MLP neurons of a small language model. Each row is named by its layer, matrix (up: input weights; down: output weights) and neuron, and shows model dimensions 160-223. Each number is 200 + 30 x the weight over its row's rms, rounded and kept within 0 to 999.
After each neuron's rows, "fires on" lists the tokens most often at its 100 highest values on Wikipedia text that the model never trained on.

L3.up110,185,134,206,246,252,189,160,225,200,217,181,148,210,216,264,237,288,207,162,218,192,249,202,165,219,209,196,181,235,221,170,229,180,176,215,231,162,180,231,194,213,219,187,183,173,205,210,190,218,212,182,145,239,239,201,134,148,182,229,192,200,196,191,197
L3.down110,175,208,199,244,218,158,179,223,203,190,204,265,196,229,241,168,223,210,163,182,233,230,256,145,210,222,255,176,172,176,204,250,191,231,190,187,177,189,154,208,163,198,204,197,222,199,243,241,230,224,199,253,198,225,172,196,247,243,188,253,179,229,210,178
fires on: ")", "ran", ", ", ") ", "called ", "\n"

L2.up621,251,145,219,176,179,238,204,206,170,207,136,160,215,217,311,231,187,205,182,201,169,155,223,114,198,202,221,183,266,182,196,213,177,162,228,274,169,217,178,188,196,182,212,169,205,197,225,199,195,188,226,204,189,188,177,180,208,212,225,189,182,252,208,186
L2.down621,204,208,178,189,193,190,196,174,210,193,174,151,178,197,243,245,180,212,201,179,216,173,196,182,160,186,177,194,181,244,250,189,219,179,217,164,161,177,157,242,119,204,176,227,231,262,207,277,227,149,177,252,241,231,183,174,198,177,120,178,212,190,188,241
fires on: "| ", "UTC", "Location ", "Genus"

L2.up196,235,215,211,214,223,200,218,212,239,174,251,154,133,200,143,141,197,240,176,227,204,194,212,202,228,193,141,213,224,201,154,152,186,220,153,209,232,200,267,231,182,226,212,188,211,222,154,236,195,240,197,159,218,187,224,200,181,210,201,243,181,179,182,228
L2.down196,199,185,228,190,142,125,194,190,234,163,234,200,163,200,175,210,176,213,171,175,188,186,210,230,147,216,115,174,208,241,159,210,186,213,202,217,225,247,256,203,206,183,209,211,217,233,161,178,158,220,240,222,219,197,229,217,186,257,196,222,205,208,180,177
fires on: "Prof", "Ev", "prov", "compar", "recogn", "iv"

L3.up516,152,156,132,185,265,181,195,233,191,181,194,213,149,219,217,166,191,168,208,200,174,205,209,189,191,225,170,161,205,154,187,206,215,198,248,183,212,217,171,215,221,183,181,170,207,203,214,277,221,225,167,183,240,207,173,182,172,191,217,203,182,209,225,204
L3.down516,150,223,194,232,238,182,200,148,154,183,207,214,217,153,227,142,185,200,217,169,196,273,206,225,195,227,196,153,174,191,215,189,197,190,208,212,238,189,201,206,201,200,195,152,145,155,218,180,244,197,182,190,167,179,192,218,145,207,264,258,223,217,229,250
fires on: "the ", "= ", "4 "

L5.up932,255,206,260,223,205,217,221,209,216,187,186,219,236,228,279,167,175,186,152,163,195,178,260,198,214,190,223,207,216,169,188,182,168,190,176,181,196,174,203,157,119,234,179,220,239,181,203,197,223,125,208,180,186,151,176,208,183,158,205,220,177,162,227,230
L5.down932,245,128,256,195,177,227,236,205,207,192,207,240,200,223,206,191,208,213,175,170,182,132,179,234,207,200,231,182,218,222,239,158,198,186,162,203,197,180,251,176,165,221,201,135,234,191,192,198,203,151,182,211,203,183,187,193,215,177,213,189,199,171,182,254
fires on: "| ", ": ", "\n"

L2.up945,181,242,228,226,218,221,207,246,228,187,176,187,167,257,194,223,210,158,243,203,176,260,239,208,194,255,168,260,201,228,220,229,220,185,153,179,262,159,200,276,190,274,167,158,181,197,152,223,142,185,201,210,220,236,177,194,247,233,196,169,208,231,205,160
L2.down945,207,228,200,194,193,233,150,179,178,210,201,242,202,232,206,244,193,153,204,161,192,200,215,221,222,211,197,237,210,185,201,208,206,232,222,148,185,210,227,244,195,197,150,153,164,237,174,202,143,216,210,280,154,218,195,195,205,220,213,156,225,203,163,181
fires on: "our", "An", "ty", "è", "oy"

L2.up925,175,162,193,218,178,214,219,220,143,173,256,198,167,194,158,157,224,176,154,213,229,201,206,207,207,222,152,166,198,162,120,242,208,215,176,195,192,220,203,132,186,178,215,241,218,206,233,203,213,197,224,209,212,199,190,226,194,196,185,260,199,174,212,213
L2.down925,190,189,188,160,255,150,167,225,192,179,166,213,217,223,193,199,221,154,169,146,218,222,204,213,151,217,159,183,192,157,186,235,173,280,245,198,220,218,156,234,181,189,169,201,214,224,224,169,220,194,218,206,224,210,216,192,153,185,133,149,207,208,156,226
fires on: "test", "Te", "Russi", "1 ", "Pol"

L5.up111,189,241,149,167,170,162,200,206,199,179,221,174,156,225,250,258,229,202,198,177,219,183,210,192,189,160,174,233,267,191,192,187,266,189,183,238,248,197,179,227,192,256,173,188,143,121,229,199,159,228,181,204,216,157,223,224,201,206,223,186,224,197,232,185
L5.down111,215,243,214,220,170,276,274,213,246,180,230,234,189,242,164,179,215,161,210,172,192,196,168,241,183,160,200,209,188,188,232,220,226,182,251,185,221,184,189,197,193,181,185,203,114,265,207,177,179,188,186,198,189,208,214,222,135,184,227,186,134,155,218,162
fires on: ". ", "; ", "os", "g ", "–", "| "

L3.up645,171,151,226,195,202,183,120,223,209,166,168,210,215,246,234,204,133,205,221,214,253,169,189,201,210,226,262,225,142,169,295,177,214,145,166,146,214,181,166,204,203,257,229,201,168,247,230,191,181,197,285,226,176,192,252,215,197,212,181,175,233,216,214,172
L3.down645,143,231,239,247,192,157,167,225,229,202,229,211,228,198,188,163,207,192,220,178,216,222,181,223,190,186,208,218,149,181,242,215,221,183,209,142,192,205,229,165,188,284,232,187,221,210,246,195,234,188,184,254,162,209,183,185,208,179,185,258,203,171,203,181
fires on: "\n\n", "con", "pre", "Con"

L3.up389,232,206,200,143,146,201,245,208,178,223,215,240,188,187,142,222,229,197,170,195,140,245,171,181,203,147,245,194,218,270,169,199,236,215,200,158,162,248,193,186,218,201,245,177,162,189,181,157,258,246,188,196,198,159,187,158,201,256,182,203,188,249,215,179
L3.down389,210,166,220,185,149,166,162,221,193,233,183,228,226,222,197,164,222,223,190,238,198,179,149,216,148,185,215,191,172,181,199,179,270,212,189,186,169,235,203,205,164,190,154,195,226,182,184,142,283,184,210,163,197,237,185,169,216,208,200,188,171,262,223,137
fires on: "J", "di", "fec", "Ca", "Posi"

L5.up131,188,202,224,172,176,219,203,271,215,173,190,249,182,207,200,150,175,220,147,208,143,168,212,160,261,248,174,216,175,242,163,245,231,155,217,194,176,204,176,188,210,171,232,193,229,224,151,189,205,234,211,167,145,222,177,201,196,204,174,218,229,216,231,222
L5.down131,196,232,239,180,193,186,177,209,164,199,182,170,222,197,225,239,197,190,201,183,172,194,179,204,218,209,230,241,208,195,250,306,175,160,245,179,204,224,222,181,286,233,184,191,218,184,149,186,136,177,195,189,177,163,206,183,199,208,187,166,235,180,193,180
fires on: "(", ": ", "; ", ", ", "| ", ". "

L5.up268,243,205,175,201,232,213,192,215,206,174,156,238,229,188,175,173,165,247,137,282,193,189,199,139,214,249,148,205,166,128,127,197,194,270,196,189,188,274,226,203,196,238,171,163,226,199,204,227,186,193,233,199,175,261,210,169,195,183,166,176,221,156,185,203
L5.down268,217,223,217,216,188,212,212,196,160,169,195,238,250,195,240,183,244,220,143,195,166,171,135,208,163,198,196,213,244,173,159,212,197,199,185,225,192,227,206,156,175,200,202,227,235,212,127,143,172,196,223,176,196,244,210,191,206,196,215,231,184,171,186,226
fires on: "ti", "ati", "ou", "vi", "ali"

L2.up633,165,224,218,224,170,257,184,190,174,193,207,210,159,235,173,226,219,147,208,162,194,169,190,201,155,186,170,253,185,241,205,146,191,157,251,189,212,149,147,207,259,189,171,199,216,234,173,181,184,197,237,212,202,194,193,219,211,183,155,257,203,197,199,224
L2.down633,207,170,146,161,193,226,197,234,163,167,213,161,189,252,204,200,215,228,201,204,180,166,151,215,176,210,182,204,158,235,160,174,188,172,251,197,167,129,191,198,170,140,217,206,156,183,235,180,187,225,207,229,210,226,254,212,163,138,191,227,223,160,213,259
fires on: "• ", "high", "was ", "\n  ", "mat"

L5.up893,198,213,205,208,262,176,180,203,174,202,169,239,153,175,208,212,213,214,198,202,141,261,211,204,212,219,212,188,198,173,238,224,203,162,173,202,180,181,149,209,230,237,179,236,192,192,248,193,275,186,185,133,243,255,156,201,168,215,225,184,207,212,137,153
L5.down893,174,175,157,137,179,210,212,189,190,264,191,189,226,221,225,233,205,188,245,237,200,172,180,159,189,162,187,201,217,211,246,183,225,171,189,167,233,181,175,223,217,207,181,148,183,194,158,233,200,150,232,294,190,192,201,196,195,153,176,196,164,239,172,205
fires on: ", ", ": ", ") ", ".", "7 ", "ther "

L5.up710,193,159,160,166,185,234,215,198,153,192,209,188,206,207,176,204,212,235,200,208,184,175,218,138,134,136,218,182,142,172,169,204,166,194,152,231,191,202,182,194,172,212,178,189,130,198,188,207,253,184,200,204,162,224,199,184,200,207,191,152,198,174,168,193
L5.down710,189,218,227,217,213,155,142,193,209,151,205,215,237,204,197,237,208,182,212,179,255,167,209,260,255,272,187,210,248,236,225,195,170,210,229,185,247,233,186,252,214,218,240,224,236,198,204,206,200,247,143,203,192,193,224,223,253,197,180,243,224,210,244,175
fires on: "a ", " ", "th ", "an "

L2.up373,155,195,211,190,190,202,171,225,187,222,184,235,279,246,225,196,233,255,184,213,248,206,252,236,204,209,199,193,176,135,240,237,180,197,193,254,191,161,240,198,148,240,162,165,204,201,151,188,219,135,206,166,179,165,158,225,182,217,180,202,198,250,189,246
L2.down373,176,203,173,246,188,176,157,224,148,222,218,228,224,259,194,151,185,244,223,213,193,185,234,223,244,234,253,167,146,203,202,227,211,213,143,244,196,150,246,191,128,206,133,151,230,221,158,174,188,188,168,135,173,196,241,195,193,223,211,213,158,183,233,164
fires on: "| "

L5.up235,216,195,157,267,204,128,187,199,225,166,264,182,200,177,221,176,210,174,187,193,168,169,243,208,189,175,205,213,169,188,166,221,256,205,175,168,272,182,193,186,168,185,237,208,217,198,159,223,199,190,193,243,181,226,183,282,179,210,171,168,140,247,222,198
L5.down235,160,182,132,170,230,149,249,174,207,147,181,220,212,241,178,183,171,210,192,189,227,229,174,194,213,212,106,187,180,263,215,176,189,207,203,196,180,213,188,165,217,167,289,232,162,201,232,158,208,185,181,156,203,198,238,210,183,202,246,228,199,222,243,195
fires on: "–", "th ", "0 ", "6 ", "5 ", "– "

L3.up930,176,213,129,197,185,132,208,229,177,222,224,197,171,214,166,234,228,214,250,243,216,182,169,170,239,243,154,214,187,109,266,164,151,138,190,203,294,219,200,190,184,174,196,204,167,207,155,253,185,237,161,159,211,212,207,203,150,239,226,277,223,212,202,221
L3.down930,151,199,140,197,203,196,156,217,177,234,188,172,211,150,199,206,230,242,194,221,160,194,218,182,255,228,207,225,212,153,223,207,168,203,197,168,286,238,196,250,155,218,190,230,168,149,161,253,241,238,190,169,221,209,203,206,189,230,217,229,192,210,279,267
fires on: "Gu", "gu", "He", "Apps ", "zone"

L2.up519,205,230,192,207,175,181,130,247,201,200,206,226,238,250,189,156,221,209,208,216,221,196,216,231,175,270,200,251,236,176,154,209,182,175,223,164,220,209,135,197,213,146,170,214,215,204,227,230,236,225,163,214,186,163,211,191,219,228,245,205,164,199,236,212
L2.down519,181,197,164,196,204,175,168,207,177,196,178,198,200,251,208,218,205,203,189,156,257,163,224,207,236,238,172,255,248,165,140,167,160,154,214,141,202,175,196,190,205,194,195,226,190,161,209,195,218,179,218,245,159,185,236,166,221,222,205,158,252,199,246,170
fires on: "erg", "sw", "Sw", "Canada", "Indi", "business"

L5.up195,161,200,193,198,166,213,156,190,216,142,225,198,198,195,266,203,239,160,185,169,161,217,196,229,206,251,184,211,188,193,199,177,240,205,205,205,179,165,140,199,187,213,260,219,211,207,209,195,172,205,185,207,201,241,204,188,267,186,213,211,194,190,204,122
L5.down195,230,170,123,238,172,250,171,205,266,222,218,165,237,195,174,193,229,204,188,245,159,214,170,213,211,156,200,223,179,204,268,172,209,218,147,146,179,206,267,180,176,246,212,237,212,160,223,195,191,199,189,233,134,195,185,204,187,238,184,167,231,251,212,174
fires on: "t", "ent", "ay", "o", "res", "ow"

L5.up889,178,188,197,196,166,162,194,210,234,173,192,216,157,196,165,224,181,198,198,214,236,210,202,223,182,155,235,176,152,160,195,230,144,175,194,214,191,186,159,179,254,193,210,197,204,245,172,199,215,220,169,211,230,220,250,201,275,180,205,246,203,218,238,171
L5.down889,254,187,182,168,165,217,170,208,224,163,177,248,212,204,252,192,196,198,214,165,190,198,226,209,194,173,231,179,162,194,141,194,243,231,171,150,151,212,225,248,165,183,214,204,236,168,201,198,206,157,225,189,201,144,155,181,177,166,179,180,227,242,162,212
fires on: "-", "\n\n", "S", "e ", "ore "

L3.up95,201,209,192,204,197,206,168,175,184,190,203,201,204,207,121,175,241,206,258,216,223,193,179,180,186,246,207,209,210,128,184,195,223,172,185,169,200,190,204,201,228,216,154,148,179,179,225,165,199,215,209,214,230,227,217,175,196,236,112,209,210,183,165,167
L3.down95,193,189,179,201,216,181,174,180,184,189,200,265,199,198,180,173,205,180,200,190,221,176,229,241,188,221,223,245,220,187,216,186,199,169,193,167,186,190,215,251,205,214,174,214,213,230,219,197,222,166,182,175,195,251,217,183,255,263,187,209,210,184,213,198
fires on: "voc", "football", "per", "compos", "ian ", "essional "

L3.up80,205,221,163,240,168,177,184,206,131,201,215,230,195,237,190,195,203,241,198,174,214,191,222,170,186,219,162,229,245,176,231,229,219,126,171,192,223,187,194,203,240,254,173,236,207,143,210,185,152,196,174,207,179,194,163,210,171,220,175,233,179,225,184,247
L3.down80,221,148,167,238,193,208,183,248,183,169,182,174,157,231,170,216,167,219,212,194,207,228,191,213,163,156,213,233,271,214,198,209,183,161,192,232,170,203,210,194,198,209,190,240,241,160,190,227,216,164,181,137,140,175,237,167,173,232,211,213,224,215,174,195
fires on: ". ", "; ", ".\" "

L3.up311,178,205,209,155,164,230,207,228,178,150,157,209,198,172,195,190,246,216,170,189,207,230,232,199,191,228,234,191,156,243,166,191,223,203,178,235,219,183,180,176,190,207,207,205,172,185,221,163,195,143,256,183,156,231,172,225,255,195,150,172,158,208,135,232
L3.down311,223,256,177,213,234,171,238,254,163,145,206,190,192,169,167,198,208,187,250,165,201,162,247,238,237,196,172,175,268,229,212,207,153,140,122,181,203,197,105,224,171,223,151,196,185,212,200,239,282,190,218,196,241,196,177,185,197,179,233,221,253,205,181,257
fires on: ") ", "• ", "- ", "a ", " "

L2.up996,164,217,184,245,198,191,172,192,193,148,202,179,235,216,229,242,182,173,206,211,147,246,199,202,178,201,204,214,245,150,175,193,175,195,184,171,174,240,206,177,231,225,164,200,159,256,199,272,183,209,198,213,190,244,193,190,260,221,202,178,178,177,220,153
L2.down996,175,204,240,241,170,204,167,194,194,193,212,199,183,218,236,280,213,160,217,203,155,192,172,255,153,262,225,201,183,179,199,182,212,245,176,160,179,238,206,239,246,224,186,231,218,243,213,197,110,237,201,222,110,238,219,189,236,219,185,197,252,174,165,184
fires on: "ó", "An", "oy", "í", "En"

L3.up239,206,223,193,147,263,218,158,190,230,255,170,205,208,172,252,196,231,230,217,185,211,192,208,231,212,221,186,188,234,188,205,181,215,189,169,177,193,175,212,237,144,259,198,171,124,197,207,190,223,161,150,197,191,112,159,185,187,208,216,172,169,176,243,244
L3.down239,190,139,191,213,217,188,246,166,169,211,236,198,219,218,213,184,205,202,190,227,150,176,270,173,179,184,209,197,184,178,224,200,136,237,226,212,179,219,157,177,222,270,192,217,130,206,194,199,213,182,189,180,211,174,216,230,212,221,249,231,179,193,214,205
fires on: "| ", "the ", "R", "World "

L5.up905,188,117,210,211,240,233,216,227,210,159,198,211,201,195,221,212,262,154,182,181,193,146,230,213,245,182,247,153,183,202,199,227,196,227,184,196,203,201,201,161,180,203,190,196,210,194,189,179,236,197,209,226,217,170,153,158,224,227,207,252,193,197,213,190
L5.down905,217,213,250,215,222,185,247,205,228,221,175,184,199,248,237,213,180,216,228,238,245,217,159,163,169,220,168,207,244,194,228,192,197,211,190,217,218,184,185,202,191,182,246,237,185,135,226,256,175,164,215,165,200,217,200,219,232,185,231,209,235,175,171,173
fires on: ") ", ": ", "W ", "It ", "), ", "Summer "

L5.up513,222,202,176,210,229,239,188,209,252,151,214,234,196,240,134,224,187,242,213,221,203,198,209,216,232,237,193,221,247,228,189,172,140,180,217,196,237,245,190,161,230,196,200,181,194,220,253,226,210,221,173,173,156,245,165,187,233,201,222,151,206,192,250,225
L5.down513,219,209,241,153,175,182,200,214,249,207,238,226,185,178,193,203,181,203,240,196,212,228,161,186,205,206,162,176,210,190,137,209,170,206,222,165,223,192,215,129,205,236,191,167,166,220,171,244,202,198,225,153,191,167,173,186,227,183,136,195,193,131,214,221
fires on: "st", "sl", "8"

L3.up348,142,190,233,175,251,182,240,249,231,181,164,200,223,248,130,220,117,171,198,171,196,243,217,219,230,191,228,198,203,238,218,182,212,241,268,247,172,184,159,172,195,192,195,251,245,186,208,229,199,188,212,187,217,183,215,219,218,213,206,270,223,176,190,163
L3.down348,185,221,214,174,235,173,214,179,215,167,169,238,198,231,202,233,179,223,235,179,166,225,162,223,212,235,181,223,209,219,174,193,178,224,218,184,158,208,161,166,230,244,147,264,282,166,198,194,231,234,248,239,201,175,173,216,162,237,172,222,212,207,184,200
fires on: "Gl", "be", "Mon", "gl", "For", "Democr"

L2.up678,213,195,168,187,205,201,188,228,213,174,219,223,178,176,233,153,232,224,190,165,278,184,184,172,214,225,210,175,239,127,162,194,152,182,185,160,196,187,174,219,164,161,192,200,202,198,234,291,269,191,152,182,196,230,206,177,192,136,200,269,174,177,201,178
L2.down678,212,157,204,190,226,181,230,213,187,208,241,250,204,177,205,156,254,216,206,188,239,173,186,186,178,210,198,169,246,169,152,175,188,184,214,165,205,201,163,211,148,174,173,184,179,197,217,252,295,213,147,191,173,205,194,195,215,160,218,262,229,194,234,161
fires on: "sp", ":"

L3.up542,235,203,237,199,199,215,150,233,202,152,222,138,205,216,222,207,208,204,188,172,192,226,171,148,202,188,185,201,204,248,175,181,219,196,228,223,216,225,150,187,237,185,147,183,177,169,163,151,222,172,250,175,191,262,170,184,226,187,206,269,216,205,204,216
L3.down542,258,255,246,153,175,199,214,230,231,137,199,191,177,205,197,186,196,234,187,212,138,189,135,180,233,221,199,219,181,216,202,110,212,202,185,208,183,180,200,229,219,195,187,188,201,235,206,204,182,169,232,169,192,223,180,199,191,231,216,294,158,206,188,226
fires on: "\n\n", "\n  ", "He ", "was ", "History"

L5.up858,226,160,185,233,204,189,207,249,253,193,231,197,200,136,225,201,231,191,246,178,178,189,252,194,244,208,190,243,147,202,162,188,237,157,181,147,168,169,206,208,173,255,202,183,208,199,213,137,213,235,150,200,203,213,210,258,157,225,212,249,238,268,160,176
L5.down858,183,164,241,212,204,217,188,203,274,189,191,176,227,191,195,229,220,222,195,242,170,196,172,226,226,228,195,120,97,191,229,224,214,157,176,178,152,215,205,229,216,214,181,238,175,199,219,179,207,182,177,188,186,191,220,252,217,166,269,192,222,253,186,204
fires on: "sc", "app", "sup", "up", "Res", "dep"

L2.up885,216,152,199,169,219,179,181,206,190,151,186,187,152,211,229,167,161,287,204,179,160,194,193,196,185,221,251,245,161,188,187,173,182,227,168,196,271,185,208,232,240,240,175,168,170,203,198,170,224,218,225,181,173,271,264,187,207,202,231,210,207,217,204,210
L2.down885,183,161,200,165,233,172,209,193,171,194,191,172,165,190,198,125,186,216,210,209,184,211,220,201,149,226,208,200,169,170,205,197,220,254,175,185,221,184,216,249,226,240,239,157,182,193,194,174,177,181,176,166,261,209,237,204,141,245,169,189,198,230,205,176
fires on: "Con", "Ex", "Pro", "Sub", "pro", "pre"

L2.up314,221,182,233,206,178,207,231,153,204,200,256,230,206,207,177,201,215,213,162,201,218,171,177,215,211,180,214,258,127,154,232,208,235,185,216,207,242,172,150,168,201,167,199,172,221,180,215,185,218,214,170,162,180,239,234,244,183,218,174,175,185,202,160,175
L2.down314,185,156,187,166,198,212,190,209,209,267,216,129,197,179,196,215,171,185,194,251,151,197,217,213,231,161,246,170,176,225,215,193,147,190,160,211,179,211,243,222,183,165,200,204,146,212,178,230,243,153,175,225,182,231,155,198,179,223,189,173,165,249,194,211
fires on: "(", "born ", "died ", "Arch", "Battle ", "Hall "

L2.up501,216,168,204,181,166,174,190,142,222,209,241,219,184,202,227,204,183,164,219,169,153,190,186,235,191,197,226,216,191,217,138,191,205,184,213,190,140,196,195,130,201,215,222,175,169,172,222,196,204,261,184,218,212,185,213,210,190,187,221,201,205,185,184,183
L2.down501,145,204,190,218,187,226,201,266,182,231,193,199,182,197,176,184,217,182,243,218,202,266,146,175,210,185,211,204,166,213,234,204,196,228,207,169,219,183,209,261,194,167,228,203,252,205,162,206,219,215,204,236,194,210,157,167,194,200,180,174,196,183,189,242
fires on: "Apps ", "−", "CD", "Member ", "@", ";"

L3.up576,191,200,228,193,280,156,201,233,214,185,216,229,214,219,163,174,231,204,173,226,186,164,223,235,242,204,198,183,241,208,209,204,227,136,181,160,173,164,242,236,177,230,199,206,171,186,194,246,217,162,179,208,246,169,152,233,184,182,237,220,164,151,195,191
L3.down576,222,255,204,220,202,165,249,211,283,142,207,167,170,124,192,170,171,210,144,225,183,206,260,196,213,204,175,174,263,226,177,232,179,170,182,229,208,150,209,154,171,232,161,180,204,201,212,202,231,172,184,193,240,198,202,222,175,153,246,185,188,175,204,231
fires on: "rele", "ext", "rel", "dist", "dep", "Dist"

L3.up458,217,185,217,251,165,216,255,208,152,185,229,190,235,202,196,230,227,202,211,208,205,197,172,215,158,215,229,224,194,239,206,177,202,205,235,207,208,130,240,134,168,187,192,180,212,178,252,187,177,260,214,198,220,244,216,216,237,207,213,199,186,200,190,174
L3.down458,172,182,152,217,209,199,224,201,208,181,192,181,234,167,203,227,213,188,203,211,173,232,207,275,153,218,176,159,193,181,211,164,207,188,195,244,258,189,234,186,239,231,220,196,243,168,177,215,182,193,207,186,218,203,149,165,193,200,232,149,199,238,165,184
fires on: "(", "born ", "TV ", "District ", "the "

L2.up934,195,235,299,184,184,204,201,189,219,233,208,157,235,168,160,190,167,224,143,147,210,194,144,232,164,194,247,161,251,175,175,194,163,195,188,223,212,150,243,217,219,157,113,215,177,244,217,188,219,198,193,156,172,245,236,166,244,206,164,220,176,165,202,152
L2.down934,240,206,223,182,204,187,228,177,237,168,180,121,199,218,261,204,227,205,158,184,224,196,151,189,165,189,191,233,196,185,206,178,203,184,202,187,185,240,198,171,242,236,134,190,191,203,205,131,268,172,205,184,261,213,209,218,154,295,181,260,202,218,164,232
fires on: "cre", "• ", "Cre", "- ", "del", "Sm"

L3.up861,196,212,228,251,192,215,222,184,229,185,200,218,140,173,222,149,277,197,230,207,173,174,232,254,264,219,207,176,217,204,187,250,195,159,189,178,191,145,227,170,206,237,243,184,187,182,189,190,248,214,203,196,189,166,221,195,172,146,185,233,218,165,190,137
L3.down861,218,191,198,201,237,238,295,218,212,179,182,138,199,165,215,189,198,191,227,205,198,188,190,168,247,253,170,216,189,224,218,192,179,183,259,242,179,189,188,168,246,237,186,229,183,213,211,214,205,218,203,227,225,180,250,232,171,201,199,234,197,152,208,163
fires on: "such ", "same ", "main ", "main", "non", "under"

L3.up339,159,123,186,219,176,211,174,235,186,220,189,212,181,207,240,241,282,220,196,187,123,181,257,232,215,184,223,203,221,154,212,231,186,205,200,219,213,223,211,219,161,257,220,143,207,208,212,261,236,204,211,180,226,207,120,165,179,159,237,200,212,227,185,241
L3.down339,214,209,136,181,183,187,160,176,203,201,220,192,168,176,219,199,205,182,200,210,228,195,193,148,222,170,200,190,176,149,185,206,236,197,214,155,199,232,253,243,191,211,264,176,191,194,209,216,205,214,192,259,207,203,197,208,181,147,176,186,211,204,235,212
fires on: "the ", "a ", "to ", "-", "between ", "is "

L3.up174,192,218,171,239,173,211,191,276,181,208,241,244,200,235,160,159,168,279,170,232,159,174,216,203,185,202,221,248,224,217,187,185,233,206,195,130,179,227,160,195,218,202,222,202,194,201,192,121,213,220,184,193,134,249,158,257,206,182,159,206,193,176,216,210
L3.down174,206,244,240,204,233,200,165,246,216,218,265,203,195,223,156,207,201,220,227,191,211,210,157,190,219,198,238,204,167,217,197,233,186,220,222,209,184,220,196,220,228,177,183,208,227,186,209,170,174,174,143,145,166,171,152,193,125,169,177,176,212,167,181,226
fires on: "; ", "(", "—", ",", "–"

L3.up435,225,152,189,207,205,169,263,236,214,187,221,259,198,190,202,195,240,208,195,216,208,215,198,235,202,156,232,237,141,143,180,225,193,180,252,192,193,241,183,255,160,181,231,217,204,154,143,232,246,173,231,209,241,195,166,191,179,168,221,239,238,210,142,164
L3.down435,238,189,184,240,268,147,267,185,186,156,193,207,210,211,154,199,244,217,178,188,194,233,212,208,180,199,236,223,243,165,190,225,195,198,216,220,195,225,212,181,131,166,210,198,197,159,160,218,225,180,170,161,148,212,200,163,195,198,225,229,247,212,234,170
fires on: "sp", "ub", "km"

L2.up468,159,262,167,222,176,167,195,205,171,190,235,258,156,190,166,169,212,213,192,201,159,204,221,189,184,217,190,209,231,173,173,228,224,202,158,179,237,150,143,207,219,192,177,190,199,155,216,182,213,232,202,208,179,221,195,211,180,209,155,188,206,224,190,215
L2.down468,147,192,202,181,200,176,183,194,200,196,216,132,178,186,213,268,158,157,184,177,152,240,200,179,154,233,227,224,224,183,173,196,209,179,171,246,162,192,210,242,202,213,260,216,220,152,243,217,247,155,149,197,240,154,199,182,196,204,230,174,164,176,179,185
fires on: "; ", "while ", "due ", "–", "pite "

L3.up641,170,194,215,257,170,193,192,200,208,158,245,192,174,273,184,189,229,248,176,173,176,181,228,184,184,190,215,236,148,189,231,193,245,233,277,208,149,199,216,228,193,196,194,132,181,220,163,226,189,256,186,195,196,215,179,251,224,180,140,241,218,172,181,227
L3.down641,153,170,232,252,228,274,184,219,218,225,269,193,150,259,186,163,223,179,215,181,171,196,265,172,208,197,219,227,173,181,264,211,208,168,245,220,188,241,214,220,154,190,181,173,141,217,189,240,181,252,221,225,198,162,183,186,190,203,202,194,232,175,195,185
fires on: "author", "ebr", "nec", "emor", "univers", "Author"

L2.up117,212,226,168,151,230,198,199,239,180,185,202,241,192,197,184,189,201,222,213,161,185,179,186,196,201,192,224,201,215,154,251,238,175,248,198,216,201,203,162,234,266,228,167,211,231,216,181,251,206,215,192,149,191,152,221,218,219,228,213,160,156,195,199,176
L2.down117,201,210,164,157,233,246,177,202,144,163,153,253,217,176,145,176,219,198,251,201,163,214,183,191,179,188,205,170,218,145,174,180,201,207,169,230,225,230,138,174,228,231,194,157,214,164,193,218,259,170,168,158,184,146,237,181,189,244,235,205,193,236,197,189
fires on: "= ", "|---|---|---|---|", "ca", "name", "|---|---|---|---|---|", "work"